From a checkpoint of a small transformer trained on Wikipedia: RMSNorm before each block.
MLP neurons of a small language model. Each row is named by its layer, matrix (gate and up: input weights) and neuron, and shows model dimensions 32-127. Each number is 128 + 32 x the weight over its row's rms, rounded and kept within 0 to 255. Numbers have three digits each. A neuron's up and down rows have the sign that makes its largest values positive.
After each neuron's rows, "fires on" lists the tokens most often at its 100 highest values on Wikipedia text that the model never trained on. A number after a token or word is its count.

L6.gate328:148141180102117102110138108084154132084118128165128160197104118104156198095136135104150200089155134121125120129133191086177112147170155120093143172117125147078121122177182098122084137209134104110108099104119170078178115122126140166120140161126164103104142080102230155117144084166044111135
L6.up328:104113114173110059130117111145124184151172100131149059165130044093110166119186118148162117144122139090077145081107172139126159141111081107131087127115124188116162093145143157183111186156134093115099075071111115133165167145102138145085126147136167152109141157091094167102120130077196119155
fires on: " was" 15, "=" 15, "-" 11, " He" 10, " had" 6, " has" 5

L4.gate307:130215154100204154074107112103121126121080090177143127199123168113085087131098158155127121109145141121133122138085110119224172154124143090107111179167154176151169163175123152130097098118149128138174079153157168104127078133170144103110056159158164103138194210114131157122165154130088098120
L4.up307:156131079117176165117131089201142192171149095131128127080116101132118150131147110097155126165127103179154143102096129110134177106143123151132129170127136144104145154148141119156129157112186041166045087186084131107127135080117138157214153121085131181130094105149157144130101127171092126160
fires on: "\"" 16, "is" 11, "and" 7, "re" 6, "ard" 5, "es" 5

L7.gate226:184180142120115146105125118134116146060085123141113092083102122090133153117103101128149135131092102127072121076147179110155122149149158119114154142128136146066167090109110090124132156143147152117076089156131125141181161155157165181184088063158120194130174161147151159113129100121130122189
L7.up226:167147118102126121146115125133133152128133127083152148139157091135161129098176036104097043144045121118106137137197147154104157091097140092178129137073096134103129102121141131093099091110148164098104114145129150139109190103118109163120161078097099108086106145091103130153098184128186147115
fires on: " ad" 22, " in" 20, "ing" 7, " sub" 5, " " 4

L7.gate344:144166199104160121141145182112169121107121066117110087098134161110112122095122175068079160107138115118137146140148087086137167128071156091098125190125179098025185127182154077148145108079108100060139076106101180135134142170096110174123156141175141161119122161169134123176197172118173154109
L7.up344:147142112147139104075170172127115116152136138121134103120152168109138137103126166153151094079111074161040114096156084121096115066163179116101110096117150167150158089131201120130149125187121121122135077149159126165094126121136104121106136096136156127107104133125145085166083133166133107155
fires on: "–" 64, ":" 30

L6.gate467:161170094152163123120095133108103175114148087168132050131129112188111085108162166157173107112192141104139135129116139146117120152102122095078114182149117146141148138112143107128113076050139121060137144122098095134168101139080077142160153154168135179160103142081137138134139160144161188103
L6.up467:133078190170123135144103069080093132153113083109142111183136122179152091064175120137080108105118162140166103112116205121128103134104160137120144122144138134115140158041160111152126115104156153094128130118172107113117156101085075146077159123119104129067082111043061077099100184149161142080
fires on: ":" 47, "):" 5, "ale" 4

L7.gate100:149130155133140115069206129132120133070126067111104114177084105077067112073166105138087183094155191110123086148089148136154103134088141128161162112135105101117149101126134129104139167116148157140077080159090142133129118101092112153093103102158133111064122164171130099188117122167110148118
L7.up100:116146163162147159127144180133160130125143091152128123165105094160137092116138088142120124089152151168104160117049144132146135137136175111117101102068110140085125145107132134051145130147157194123138083138188096134124056116122065151122103132133134132110105138096152137164145086190179158105
fires on: " as" 50, " was" 13, "-" 9, " became" 5, " of" 4

L6.gate298:139205129153203174168159136126110205147144125094101088145163156141097152120125079181140150142131211148213125113113104075110134159148190084127146138154076136127149135148120110143090138163068134198149159146134135144148080114086091156095174117164159101087153110176113147143108203167112147165
L6.up298:145104106169183139142122193033096192161100149120137159187131128175120095100140114127114097089139156125190137110093162125105135147111160087189140116174147135098115109153088147121168099075118115140060141139098125125130165061158106093107119132158116089125196136092072140156131135128129139126
fires on: "e" 22, "te" 12, "se" 7, "ie" 7, "ve" 5, " Anne" 5

L4.gate203:143171171099090171132108120186143113096094142120133101100032150070140063098211152077136167134098150133050065149141148143120077097161078090114149189135192110119135156122187153185108151151104114091136129063104150175152078146158120117119187077173139191147134204126145172139136138071134097102
L4.up203:198157127130102159113136138159108146107138147169149122080034126072186137151148098107165145139153135140077154118148194212123124136141117102076123144135143127090103148131146114156116070211103148116177158119160112171110091143128136157099145038125132101143203150170107154146126134043155157094
fires on: " Dan" 17, " Man" 13, " %" 12, " Part" 8, " Finn" 7, " Max" 6

L6.gate167:117173163162165136101090128132195106123129102108093108124112167122149082166142153115086133064105138109058106139162181067194165111092076143122087159107143115116140103089103056143116118161093148192142144083087105142107083163140118110127141118155134123110164137133114120162149098032128159146
L6.up167:116163161097115138112120121077150132178090122162067132153079119110132162166115181151117165158093154159108102164101145140151179170202133167179118118128125089158112111155128148084129130152123148144169156061158114144139137173164138100182116199124129130095178071064185172167166051128120119172
fires on: ";" 42, ");" 15, " ;" 9, ":" 5, "%" 4

L7.gate247:186136142126138138098141071146143119143116065126148136166112131112108177108165141182103144064143105145163121194147177164174089154083130160134113066142126089144167157102140165168057115147102149125152147141108144092102120103110173150139196140170159125142135109107084178191173098125157119133
L7.up247:125105113198147132106108109160093153136129131125118160087112103137046080189077144165114151114082097136110076170082132116159141130148182113081148136166132162131145120189116098141120116083088186085165123176139085071149126143087125105134106082155111164171163162101123161177114171111076109098
fires on: "\n\n" 21, ")\n\n" 15, " •" 10, "The" 8, " a" 5

L6.gate153:216146143192089122085158153109121143169132151151125080128084141160129134160138150128170129170179164143056162155161110106115123113118103078114168169133150125065149088131083144121118136158105119125142175159101149118142104139117121101160137125137191162099214165155107150144148095151071159159
L6.up153:140111141144187073069128149076160159131142122080087104147092083112120136129160145128118111119104142169169134192144137136179163201102072152086179070137081119146108117137099116128148071150111174130185101171145236107163080175107184149090102100127114094053160095123149102059122089196124120152
fires on: " K" 42, " k" 10, "u" 6

L6.gate109:113094142107052088109132133125134048116125139145147136177086172143168106140127136140160179115107122088120139160164122148147159133157080161139122042138148092085172140123156119100070131099084123133117115127070102052136110152174127114243103156152114117126097135192100113162177150174098173103
L6.up109:111062131107132100134100104189127029158163129122150139162113144175116161136111074151148132139108101186097115149129175141140086100113083160157107111114122092133107210107145138076123183128118161104128143109145131109137121151121171090154103104113096097166087075157129122152168109101158139162
fires on: " sp" 17, "ric" 12, "c" 10, " viol" 7, "ell" 4, "od" 4

L4.gate437:108110076167135158049132057125149124103122100109133163146164159168113141146162132140126114154168110159115151123131111099099189190157143104118059097151177075094219149149090117136118093112089084116067106204081174106166142107118113140126191111128128203090158121138189118140119182182175140106
L4.up437:134149104088090179120130110092076106082084130113134116068152133137133140089109138106085156112142172177129079180112115091143134162152127163122134074128158166104108126142095159149073115131029101166137122118139151184163105126112102126153131129099096116125107170204156158132129081150177108170
fires on: "er" 18, "ate" 10, "ary" 9, "em" 5, "ern" 5, "es" 5

L4.gate119:121199189098171160051173097133150127042114144088126142102083200159121107123123172117107134099157084138113159123126125099163187205171067139090136102149153077171101153133105161167183159150149105166114100164095145160145077147144146116172141125154223151149131139123114166129124162112125162136
L4.up119:103192125089129111142126132037127134093105133134114110117099172123136097088136148114147165141112134057097197137125138082118113140188117111161089141081074115075119099108156090112057138155113088142144139156130081145178152068102137161129167115123131177159159081130139161151109142197133172179
fires on: " |\n" 42, "it" 8, "im" 6, "t" 5, "av" 5, " European" 5

L6.gate274:152126127178140124157163084159137140139095049133137125130091167102081114143137142140122081128174093152127110141069154100125130104099090130131145130121172115139131073099116124186141073156140116076091123106053153117159151139129104134128135127114172148140130115127110134172116159107188143060
L6.up274:089111085134167109149161150100112182174136136118199108116165149167134101131103153125127083138162140196161107082122120115134129118190111083137117146181137152163105110177155124122174100107161121120094139117094113140116140136160164176142068094036144109152093082128131099140096133130148075077
fires on: "ed" 23, "ated" 8, "ful" 7, "ified" 7, "ious" 5

L7.gate330:164120094171135176173123085102093126129111082140158138120116131061120112154093153156143123103112097118144109104114118138159103122114126166171125124180068108143159098143108090146111121186089161117047136106133120092156098116137102115128134108183134118106083170205095168152125114168138195107
L7.up330:133140093159143174088085131081100115142171139185050176105110141165078111128150076147137078141119128187096080140116104184126112126152144150151107119170117114108135145170067176100101113122142078165124155105084106117102096123136112074114110120176161019083084143133144079119110153152103130141
fires on: " V" 21, " e" 18, "V" 10, "19" 9, "'" 8

L6.gate341:119144113138174151113147113168104187092067110133100048141137170091144114110090176145142114210126149090106124088117110128115131164091098124149117161193119124149134105111125145133126157140087109121141092141137184123196166120154169137118132152131165144148157136111151150143179168116151177141
L6.up341:116146117169170162106068120154148140133093148131088067119099135137076131161089126066152123190114152111141150075126112101082141158118115106154109140156092140158129085149141131100158121147126089129140143090124160189136157113179169155091135170126158060173121135133151207118129082134059087176
fires on: "re" 13, " bre" 11, " spe" 9, " Fre" 9, " Bre" 8

L7.gate56:120165125129153055170110130092120169113045096140114097099121155150092130093171126161095107134190099185147142101129109081107161125163129159139133078143074093148172136076134140112104130117093099144157111112103123109098098124054132154159208103136117119186119128152150155119154112083133120124
L7.up56:129137106118091130152153153182140132154076093090170148134128105129122152159110090172103169136089122138146201115039161101142116112114175117121143121116105147167138109134146141126136157129137190128046147166110152139119165123094097130112107092088115184165138073143157125136098141120114090137
fires on: "ed" 37, " up" 7, "ated" 5, "iving" 4

L4.gate229:158125158100135146075139119109130112140115136115130129190148134082152152158115123172150107122120137145120138102152129063137119153143192207124087121146110102127134177131116136075116107152087147090084084122160204103147144107177069115149150115159119161113128123070162134181121137148105211090
L4.up229:145182094131120157114150147054124109100067121157128149187155139154108134128073144105130120121117089111077151059155197102060152114151133126100080130130115088113114118123107170123116148093152140109135133174107156118132123125115078116141107106169054127158185152170136089136123153110111182147
fires on: "O" 19, "E" 10, "L" 10, "R" 9, "V" 9

L7.gate144:178131167131094149133135109113088119127146077109125118081180190094124113084118127167132159140080140060170054122092161093200151089097166103138123110152108128168188098107124110110126098109122148189135127128126125127152085168104134131190128142160109110091104161125136108154147134107138100150
L7.up144:164125099162117090164153139143116084177140172112115092107127135092156130070092119116081149149089100139144101078172144096103130080133164103133116074162092165084172161150141128063142142109161078178159125132094116152128129163176126187119125158120131123103109130126176084146151099142055068141
fires on: "\n\n" 18, ")" 16, " born" 9, " \"" 8, ")\n\n" 7, "ac" 4

L4.gate388:157184129139169202075104151135139149097125136166134144116131118122133141082150143100152087082165134122108139153094103162088110124136094110098141127164132114091143118147145140102185058122084118207113132165197166110158157168155167113111160102151164146110139164140076109164089173131114118145
L4.up388:170092118146178114109156149157113139134150157137126097163147168171191139162084114123103085114142113175158136126122100154133078167160145112130121156137127115121137122136072093102188128109127118159141090052056239114107099089099104121083163119121108185178171160096143116147083123137180108083
fires on: "le" 19, "ure" 14, " le" 8, "ens" 8, "’" 5, "'" 4

L4.gate380:093093107147160184106123177102103123115103169114073097136148114158197117107176143136139129117103126135087116091093148113140138142135107160096106143079083150103208129192069105200142133119124111206132130149093151059117121170132139137108099088164059160117131199115117157150103177124128118063
L4.up380:090132136161138149163127130149088073145072150146140146114159148151206124148164096110067121125140169099111134114114114097104115061196150119092089156107098120136171083118079127132166100111124102217112203154156121083188098141145138166185084100099075110110126123173108143162210119178130134132
fires on: "C" 41, " Inc" 12, " rec" 9, "-c" 8, " disc" 7

L7.gate415:171145084087103136128081131140152137124115127074144123131153202160085118174117174143147129157168145104128143117157159116115156147140095110081088130148163132070106057121128119113109073170099079056112121136123096111158088116150149120178153074135165126163149134180171095165181136127106167135
L7.up415:096109189164119141133151138062150164095139165110129115101071146097108096157092145119104136130108118190099125096151124118113141089071151121121174129131149123159161079120110093137133000084088100140173142163166141179134117166170174144104111164175114126065101147075125171124155145152145097153
fires on: ":" 27, " s" 11, " con" 7, " " 7, " Ab" 6, "hes" 4

L4.gate408:137148095091144129152160165166150143090093148121107130107125200122112078127144146213133096155147105147168110102143082143059162115121124152105116097117082132081149125162105104174109155130107186157094160085097140082150135118115130076090128141136112127094117107134112137100131129206103148161
L4.up408:103170133123080128163132141207155210155129085163169114128177075118131134103186132141215117153179158132145119118174116093154058124072103103143142143160084129120087130126124091163080148104137141169182133119098106111111134167080140084130096107103146134119168147141102114211144166108134146151
fires on: "ly" 30, "ally" 13, "ically" 10, "ually" 9, "ely" 8, "ily" 6

L7.gate216:137141140103124146143105162156146107102129115086176140143139100088172112093153163140170102150162113064128106132101073118133111095141166131095079102160112142096199088164143076088117121171083153155087128072116161119134112125147231171153134110141127166134099130146142128156095162185105131117
L7.up216:086148161132066156137026130087147131137119167125159159162100088152108132157120108118110137149067134095081103182104087129113114156113193143148118058201084160118132117160176075101147123193108172152176112136125128151105100100091156148085153136131089097111154095121133118132144163186082101165
fires on: "," 31, "==\n" 23, ")" 15, "==\n\n" 9, "===\n" 5, " ==\n" 4

L4.gate447:125137118135112122127076157158123126134117121130085134153131135151102152204103181104169104084126143144090138142133149129138136134097187164108155148119084136126113115176143179122101119155043165163113119155168111106136144164133139113059123128184099117157168194138099110139117115120109087165
L4.up447:107141114130120130124155132137102131108098134123149127180110151113060150166118099125116154112096159074144160168101159127074152098129141129131146147154081121187145162113170132207209112098210071099132116105085092124144112152073035133135100066072142122113110019094162079102158148119109137129
fires on: "L" 18, "R" 15, "D" 11, " C" 7

L7.gate331:131084190137181154115075077175165113125129112152104205156136131128114107117126114219169137136115100168112090135068136145127140118218136167195174222117107119166112089166116154165108098073104114102062121056079198125105073142076181111102141101179133094123173150113188161147133081119096144118
L7.up331:090078136146146138102172112133115137137038099115138190091132113117129139115088148117152129125138129182095103080142126151121109115119171190163122159131108158121100070130130175170165171097121071101070113088086111103106124104137155159167113087104186191101111143167137121147164141088132136111
fires on: " L" 85, " St" 12